Part of a small language model's weights: no biases in attention or MLP.
MLP neurons of a small language model. Each row is named by its layer, matrix (gate and up: input weights) and neuron, and shows model dimensions 16-143. Each number is 128 + 32 x the weight over its row's rms, rounded and kept within 0 to 255. A neuron's up and down rows have the sign that makes its largest values positive.
After each neuron's rows, "fires after" lists the tokens most often just before its 100 highest values on Wikipedia text that the model never trained on.

L2.gate1264 [144  72 185  69 181 122 127 105 106  95 180 193 116 136 116 157 122 152 105 134 142 137 144 140 140  98 139  90 137 138  97 149 122 230  85 125 114 134  90 217 139 107 142 130 156  91 119 144 123 124 144 129 196 146 187  91 160  81 160 153 133 160 131 119 175 156  64 107  50 116 117  77 145 160 137 103 153 130 139 131 140  96 148 164 124  91 134 155 131  78 135 143 131 166 105  73 104 150 129 133 129 140 137 149 123 101 178 137  84 205 128 164 115 199 169  81  83 119 144 145 120 104 138 207 181  93 125 140]
L2.up1264 [124 144 126 174 198  96 162 148  78 116 191  99 115 187 110 109 129  70 188 161 102  85 125 154  95 127 130 110 155 152 117 146 158 150 160 109 110 157 130 154 171 125 141 101 166 142 123 105 199 100 140 121 157 103  91 176 175  91 181 143 165 103 168 133 155 111 122 147 115 121 129  54 164 190 149 111 137 180  89 116 128 105  81 118 138 186  63 150  91  86 125 136 136 104  90  68  86 150 150 155  90 147 152 168 170  91 134  76  86 170 148  66  54 109 136  85 151 128 153 133  85 120 121 184  87 109 138 123]
fires after: " |", "\n", "-", " May"

L7.gate289 [127  82 117  71  94 148 124 125 122 105 188 164 121 144 174 104 165 109  93 113 138 127 169 169  51 133 150 119 146 102 119 170  90 154 138 112  68 124  99  79 143 127 166 115 135  60 121 154 127 134 117 113 144 122  88 134 161 192 111 129  82 134 102 140 174  76 147 161  83 137 149 154 101 109 140 117 118  73 149 155 165 107 117  95 103 138 105 123  79 155 124 158  89 121 109 137 141 105 144 196  94  70  92 127 184  80 133 123 122 121 122 160 138 111 108 138  94 140  96 151 138 162 140 125 154  80 137 112]
L7.up289 [156 154  65 129 123 133 147 163 144  71 130 136 102 108 212 130 131 157 152 156 135 129 165 118 122 142 129 126 109 157 139 153 130 106 139 133 136  98 126 175 125 148 123 106 143 190  97  70 156  91 104 138  69 115 139 101 187 135 116 100  94 167 120  87 138  92 170 165 151 205 163 195  81 156 160 127 123 123 173 126  93 141  83 124 138 153 138 108 174 200 170 156 109  86 164 109 133 155 175 196 122 152 128 112  77 158 109  87 108 114  79 145 109 103 121  99 115 116  85 139  92 193 104 100 104 108 108 164]
fires after: "\n", " |"

L6.gate121 [141 173 136 103  96 170 170 137 167 100 138 126 134  57 180 156 111 135 172 103 121  71 150 117 100 189 179  85  93 108 139 120 150 125 119  80  87  81 116 126 117  90 151 113 132 143 138  60  63 119 151 102 117  92 152 129  90 153 187 159 138 127 120 124 161 133 146 142 155 136 152  83 123 116 119  75  88 195 121 147 159 116 116  75 102 135 131 126 133 147 103 144 141 187 125 149 117 190 134 142 118 158  96 108 111 118 115 121 148 114 162  96 148 129 117 198 188 122  62 150 198 135 174 184 160 177 122  82]
L6.up121 [128 174 146 105  89 147  96 100 142 214 106 140 166 130 118 137 107 104 187 128 140 131 130 101  87  56 107  72 202 122 156  68 169 193 120  54 127 107 140  97 168 185 121 159 128 153 108  91 110  96 167  53 166  78 204  81  52 188  89 205 149 146 135 208 125  96 140 122 134 131 127 127  86 165 141 114 174 138 130 129 165  74 198 137  90 159  74 200 172 143 112 132 174 138 140 142 138 115  96  91 135 136  81 129 148 210 123 116 156 137 144  84  80 111 124 145 191 128 111 106 158 115 147 161 161  93 135 149]
fires after: " |", "\n"

L6.gate1156 [128 130 173 144  59 123 142 128 148 126 102 120  68  40 149 157 146 194 151 126 113 106 140 161 139 121  99 123  88 187 210 198 176 144 154  84 177 121 156 102 182  53 110 122 150 148 161 156 122  81 128 169 157 105  90 154 189 133 116  85  54 189 105 133 149 146 157  94 120 135 161 112 124 131 138 126 111 124 107 153 113 166 101 146 124 130  77 109 149 138 131 149  98  79 178 126 112 104 122 121 126  98 182  86 107 115 141 164 141  69 127  94  68 121 118 128 151  94 104 153 115 124  83 125 105 141 154  91]
L6.up1156 [130 153 139 136 109 120  96 104 121 118 172 139 141  98 119 123  84 101 151 130 164 169 149 149 100 131  66 156 152 106 214 131 158 133 176 141 197 116 170 120 124 103 122 139  93 126 149  93  90  77 120 161 137 108 190 178 192 140  85 102 182 167 156 101 168 132 131  86 102 139 132 107 119 180 142 107 139 134 105 118 144 117 182 110 140 187 101 177 112 135 154 104 164 123 135 105 100 131 118  96 137  96 169 105  93 101  89  92 156 141 125 103  58 126 127 138 120 153 119  92 121 140  69 146 150 146  97 104]
fires after: "\n", " was", " votes", " be"

L5.gate119 [117 104 129 148 105 159 248 116 172 125 128 121 154 118 141 141 104 165 162  93  75  93 151 162  98 120 222 126 122 128 104 148 149  99 127 132 179 147 148 109 154 103 154  67 156 138 154  88  86 154 113 145 130 140  84 135 156 164 168 206 102  59 143  83 104 151  71 147 137  90 110 102 105 187 107  58 107 136 187 135 109 130 124  77  96 102 102 118 105 119 101  67 159 128 116 143 157 126  70 165 158 171  86 119 141 128 135 148 132 129 149  78  22 120 164 159 195 145 108 165 184 172 129 124 118 148 188 156]
L5.up119 [165 105 125  78 122 156   1 121 107  88 123 141 188  95 119 105 145 151 149 119 191  96 148 171 143 116 138 104  75  83  73 115 120 148 151 132 128 109 105 133  97 124 157 108 175 112 117 123 115  92  95 133 163 104 166  91 142 111 123 123  93  66 168 168 128  94 118 152 141 134 156 137 142 102 119 138 148  90 144 121 181 183 170 115 120  89  90 105  84  97 177  77 163 118 147 123  94 116  73  84  95  94  85 149 121 197 118 149 101 127  58 128 116 122 117  94 105 113  97 136 153 166 183 156 113 132 150 100]
fires after: "\n", " "

L2.gate893 [143 128 148 114 146 152 184 127 156 123 114 123 139  94 117 169  82 171 149 136 125 161 121 116 110 170 170 155 113 142 137 115  59 103 125  84 174 193 171  64 151 161 136 139 101 124 162 102 137 111  68 117 124 116 111 127 146 161 183 150 164 133 140 113 158 127 101 153 159  99 129  71 109 156  99 143 128  97 119 112 156 174  90  89 129 178 172 157 116 122 107 128 109  48 146 118 160 132 112 129 150 106 154 172 168 129 139 145 131 148 160 155  92 115 175 160  96  89  92 116 155 128 157 134 118 105 111 112]
L2.up893 [136 112 117 136 165 108 153  84 128  89  99  96 182  95 130 122  74 110  65 112 101 133 112 135 109 144 140 115  72 107 142 156 124 118 119 172 162 121  99 120 162 133 102 183 166 188 197  25  97 192 111  94 169 121 125 102 112 116  96 108 166 138 132 169  68 136 130  73 144 149 134 137 130 114 162 134 181 125 112 139 191  89 129 168  99  99 119  54  84 124 121  72 119  60 110 104 139 128 131 136  70  91 119 106 163 125 100 137 190 141 127  99 109 138 120 134 155 145 113 164 105 132  95 127  70 142 117 127]
fires after: " of", "-", "\n"

L5.gate110 [190  76  99 129  97 143 122 150 106 108 155 146  63 135 140 125 154 116  94 159 111 102  96 142 152 160 161 139  94 144 106 137 156 148 157 123 147 150 148  98 128 124  77 123  80 157  90 128  92 100 161 147 119 125 148  84 194 159 113 155  62 135 125 191  53 134 105 100 123 145  91  77 199 128 162  86 119  96 117 173 185 130 144 155 139 153 177 105 112 124 130 139 120 190 160 109 221 144 183 125 148  93 126  93 165  81 137 136  92 133 129  78 108 123 147 172 141 151 102  91 138  56 181 129 104 148 154 100]
L5.up110 [170 167 164 150  99 134 147 113 128 135 145 172 118 145 127 152  88 154  98 157 113 201 163 115 177 125 121 120  96 151 110 160  90 132 140 114 162  91  74  76 109 117 112 123 139 139 107  99  94  83 126  96 151 128 101 145 125 158 113 158 117 163 187 145 140 142 136 176 100 136 109 127 164  93 111 171 136 165 116 132 157  97 139 138 127 178 133 156 147 174  76 152 105 109 174  68 112 138 114 117 177 129 101 145 135 133  92  85 131 141 130 165 100 139 118  92 107  79  83 114  79 180 149 135 125 107  91 111]
fires after: "|", ")", "\n", " President"

L2.gate1015 [112 140  95  67 154 121 163 137  62 114 114  77 118 101  87 110 154 102 143 109  46  80 144 138  93  71 170  51 123 142 159 159 118 127 125 159 105 119 118 191 153 133 119 100 125 143 111 106 155  78 116  94 171  92  63 152 174 180 171 122  83 157 192 144 116 165 112 140 151 135 163  68 154  81 159 135 100 118  64 134 126 164  84  95 122  67 129 129 124 117 128 140 150 166 119 136 107 157 131 179 141  88  84  85 148 163 113 109 139 171 123 121  56 129 141 155 127  83  92  82 108 103 164 126  71  80 124 150]
L2.up1015 [103  67 125 119  95 135 105  93 146 135 107 133 113 129  87 114  71 111 120 118 126 155 141 115 156 130 111  80 142  88 103 104 156 214 116 109 150 120 133 152 110 135 158 144  84 165 133 109 114  99 153 105 125 129  79 119 171 161 119 106 115  93 115 117 124 166 141 157 100 131 203 122 140 118  77 112 174 132 112 170 141 124  61 102 132 144 124 160 131  75  97 177 130 155 122 127 103 165 120 122 167 198 116  67 144 140 164 111 147 138 171 168  60 116  99 155  72 118 165 102 119 176 116 158 130 100 178 157]
fires after: "\n", "-"

L7.gate1148 [148  31 102 106  90 121 143  65 129 145 162 122 104 124 126 102  94 100  84 131  93  78 135 123 118 137 133 106 188 129 124 140 140 107  98 156  50 119  92 117 153  89 145 119  81 108 115 164  51 116 190 133 177 113 110  94  65 150 122 163  75  99 135  98  97 150 110 153 132 189 157 144 114  96 101  80  90 122 181 137 155  95 169 137 157 126 100 124 132  91 122 174  50  96 119 149 160 124 102  81 170 166 118  80 141 177  66 201 199  86 159 117 202 104 134 132  87 124 111 100 144 205 157 113 163 138 127  87]
L7.up1148 [ 92 136  87 109 116 179 147 113  80 110 101  92 180 122 130 102  89  67 163 168 111 160 132 126 162 164 148 155 124  81 118 193 108 106 116 162 141 153 118 169 124 130 113 220 143 103 115  74 143 128 141 103 168  73 131 110 103 139 149  96 138 140  48 157  94  83  91 173 189 132 141 129  99 124 119 152 110 119 198 108  78 118  93 187  97 100 167 123  91 114 152  96 164 122 149  91 166 168 175  99 153 198  86  76 126 155  84 144  78 165 114 129 109 110  91 109 109  79 186 142 168 117 136 143 140 155 133 115]
fires after: "\n"

L10.gate877 [101 103 151 108 181 191 149 127 123 122 154 156 112 151 105 112 129 127 168 145 121 108 137 164 125  85  80 160 134 153 153 203 160 147 141 104 121 180 144 104 115 161 163  85 159  97 173 170 111 144 142 104 130 151 160 156 176 131 168 102 115 172 141  81 140 154 151  79 115 117 124  78  77 169 122  90 155  86  99 132  58  81 102 180  92  52 125 156 152 109 168 117 114 157 141 111 165 149 169  82  84 136 152  64 112  94 128 114  95  73 107 128  96 151 204 145 147 119 142  92 103 120  56 119 169 169 102 127]
L10.up877 [ 37 110 166 122 120 129 134  90 159  64  83 182 126 167  75 125  90 104 245  96 141 122 137 114 154 161  81 147 130  61 149  82 153 165  97 132 144 160 133 104 160 126 103 124 167 147 168 163  84 115  97  98 128 127 218 186 101  99 138  91  79 159  97  96 148 141 155 111 121 153 148  83 182 153 141 186 131 133 131 158 147 110 141 110  72 171  94 152 158 127 147 160 152 167 141  87 115 154 182 116 115 159 180 132 101 100 148  83 136 139 139 108 136 205 162  95 151  91 125 117 132 151 144 134 141 209 110 147]
fires after: "\n", " 1"

L7.gate827 [119 137 133 160 172  95 108 166 144 113 142 128 131 101 161 125 104 107 124 154  57 141 140  75 144  77 105 140 143 139 128  85 143 197 113 149 147 148 143 103 131  71 113 160 146  69 114 122  50 140 144  89 120 158 147 158  91 119 160 172  84 118 172 112 105 134 110 159 117 166 165 124 135 145 112 133  69 127 173 151 117  94 132 157 113  94 234 147 174  46 102 110 132 173 180 132 112 142 162 125  84 147 110 102 156 120 127 121  85 115 112 151 114 150 161 156 169 122 165 114 108 135 143 131  90  88 115 129]
L7.up827 [181 148  88 132  92 143 146 115  91  98 120 114  56 138 129 136 166 164 150 108 103 146 122 106 177 224 116 153 112  57  75 168 174 133 182 126 168 142  81 153  91  89 114 115  73 153 122 168  96  84 113 147  99 108 125 125 140 103 151  99 129 166  73  89 144  93 115 188 120 114  77 107 152 151 116 122 128 172 126 125 128 134 142 132 131 148 150 126 138  82 110 123  69  95 123  91 154 216 171  80 119 132 129 109 159  71 120 114  94 163 119 112 128  78 155 108 186 151 167 158 126 167 133 126 126 156 158 129]
fires after: "\n", " in", "|", " 1987", " at"

L6.gate43 [129 166 120  70 122  90 161 137 103 122 131 104 138 170 112 136  67 118 182 148  72 178 186 192 143 130 160 178 136 139 144  95 156  93 133 155 108 176 110 108 143 133 102 150 100 101 120 119 156 146 164  98 119 122  38  96 125 147  61 123 109 128 196  74 131 109  97 167  64 129 118 121 180 116 165 139 197 129 108 177 188 153 189  61 176 128 113 153 185 176 111 156 124 118 112  88 110  68 139 175  98 147  75 124 135  88 107 126 120 125 106 122 119 141 147  96 115 148 147 165  77  58 140  97 120 130 159 140]
L6.up43 [140 139 108 120  96  84 108 112  98 131  91 121 105 136 131 147 162  85 173 178 107 137 134 136 135 129 145 179 117 136 134 122 100  95  92 171 152 119 161  97  53 137 149 176 172 123 147  65 154 176 102 169 144 154  96 105 156 109 136 179 142 140 147 112  81 146 117 181 112 103 131 114 115 174 146 138 110 172 219 171 142 173 118 116  91 110  85 100 141 190 148  95 137 162 126  64 146 173 131 194 118 118 107  94 121 158 138 150 177 114  86 174  72 140  86 101 141 147 145 152 102 145  80 104 108 121  76 133]
fires after: "\n", "=="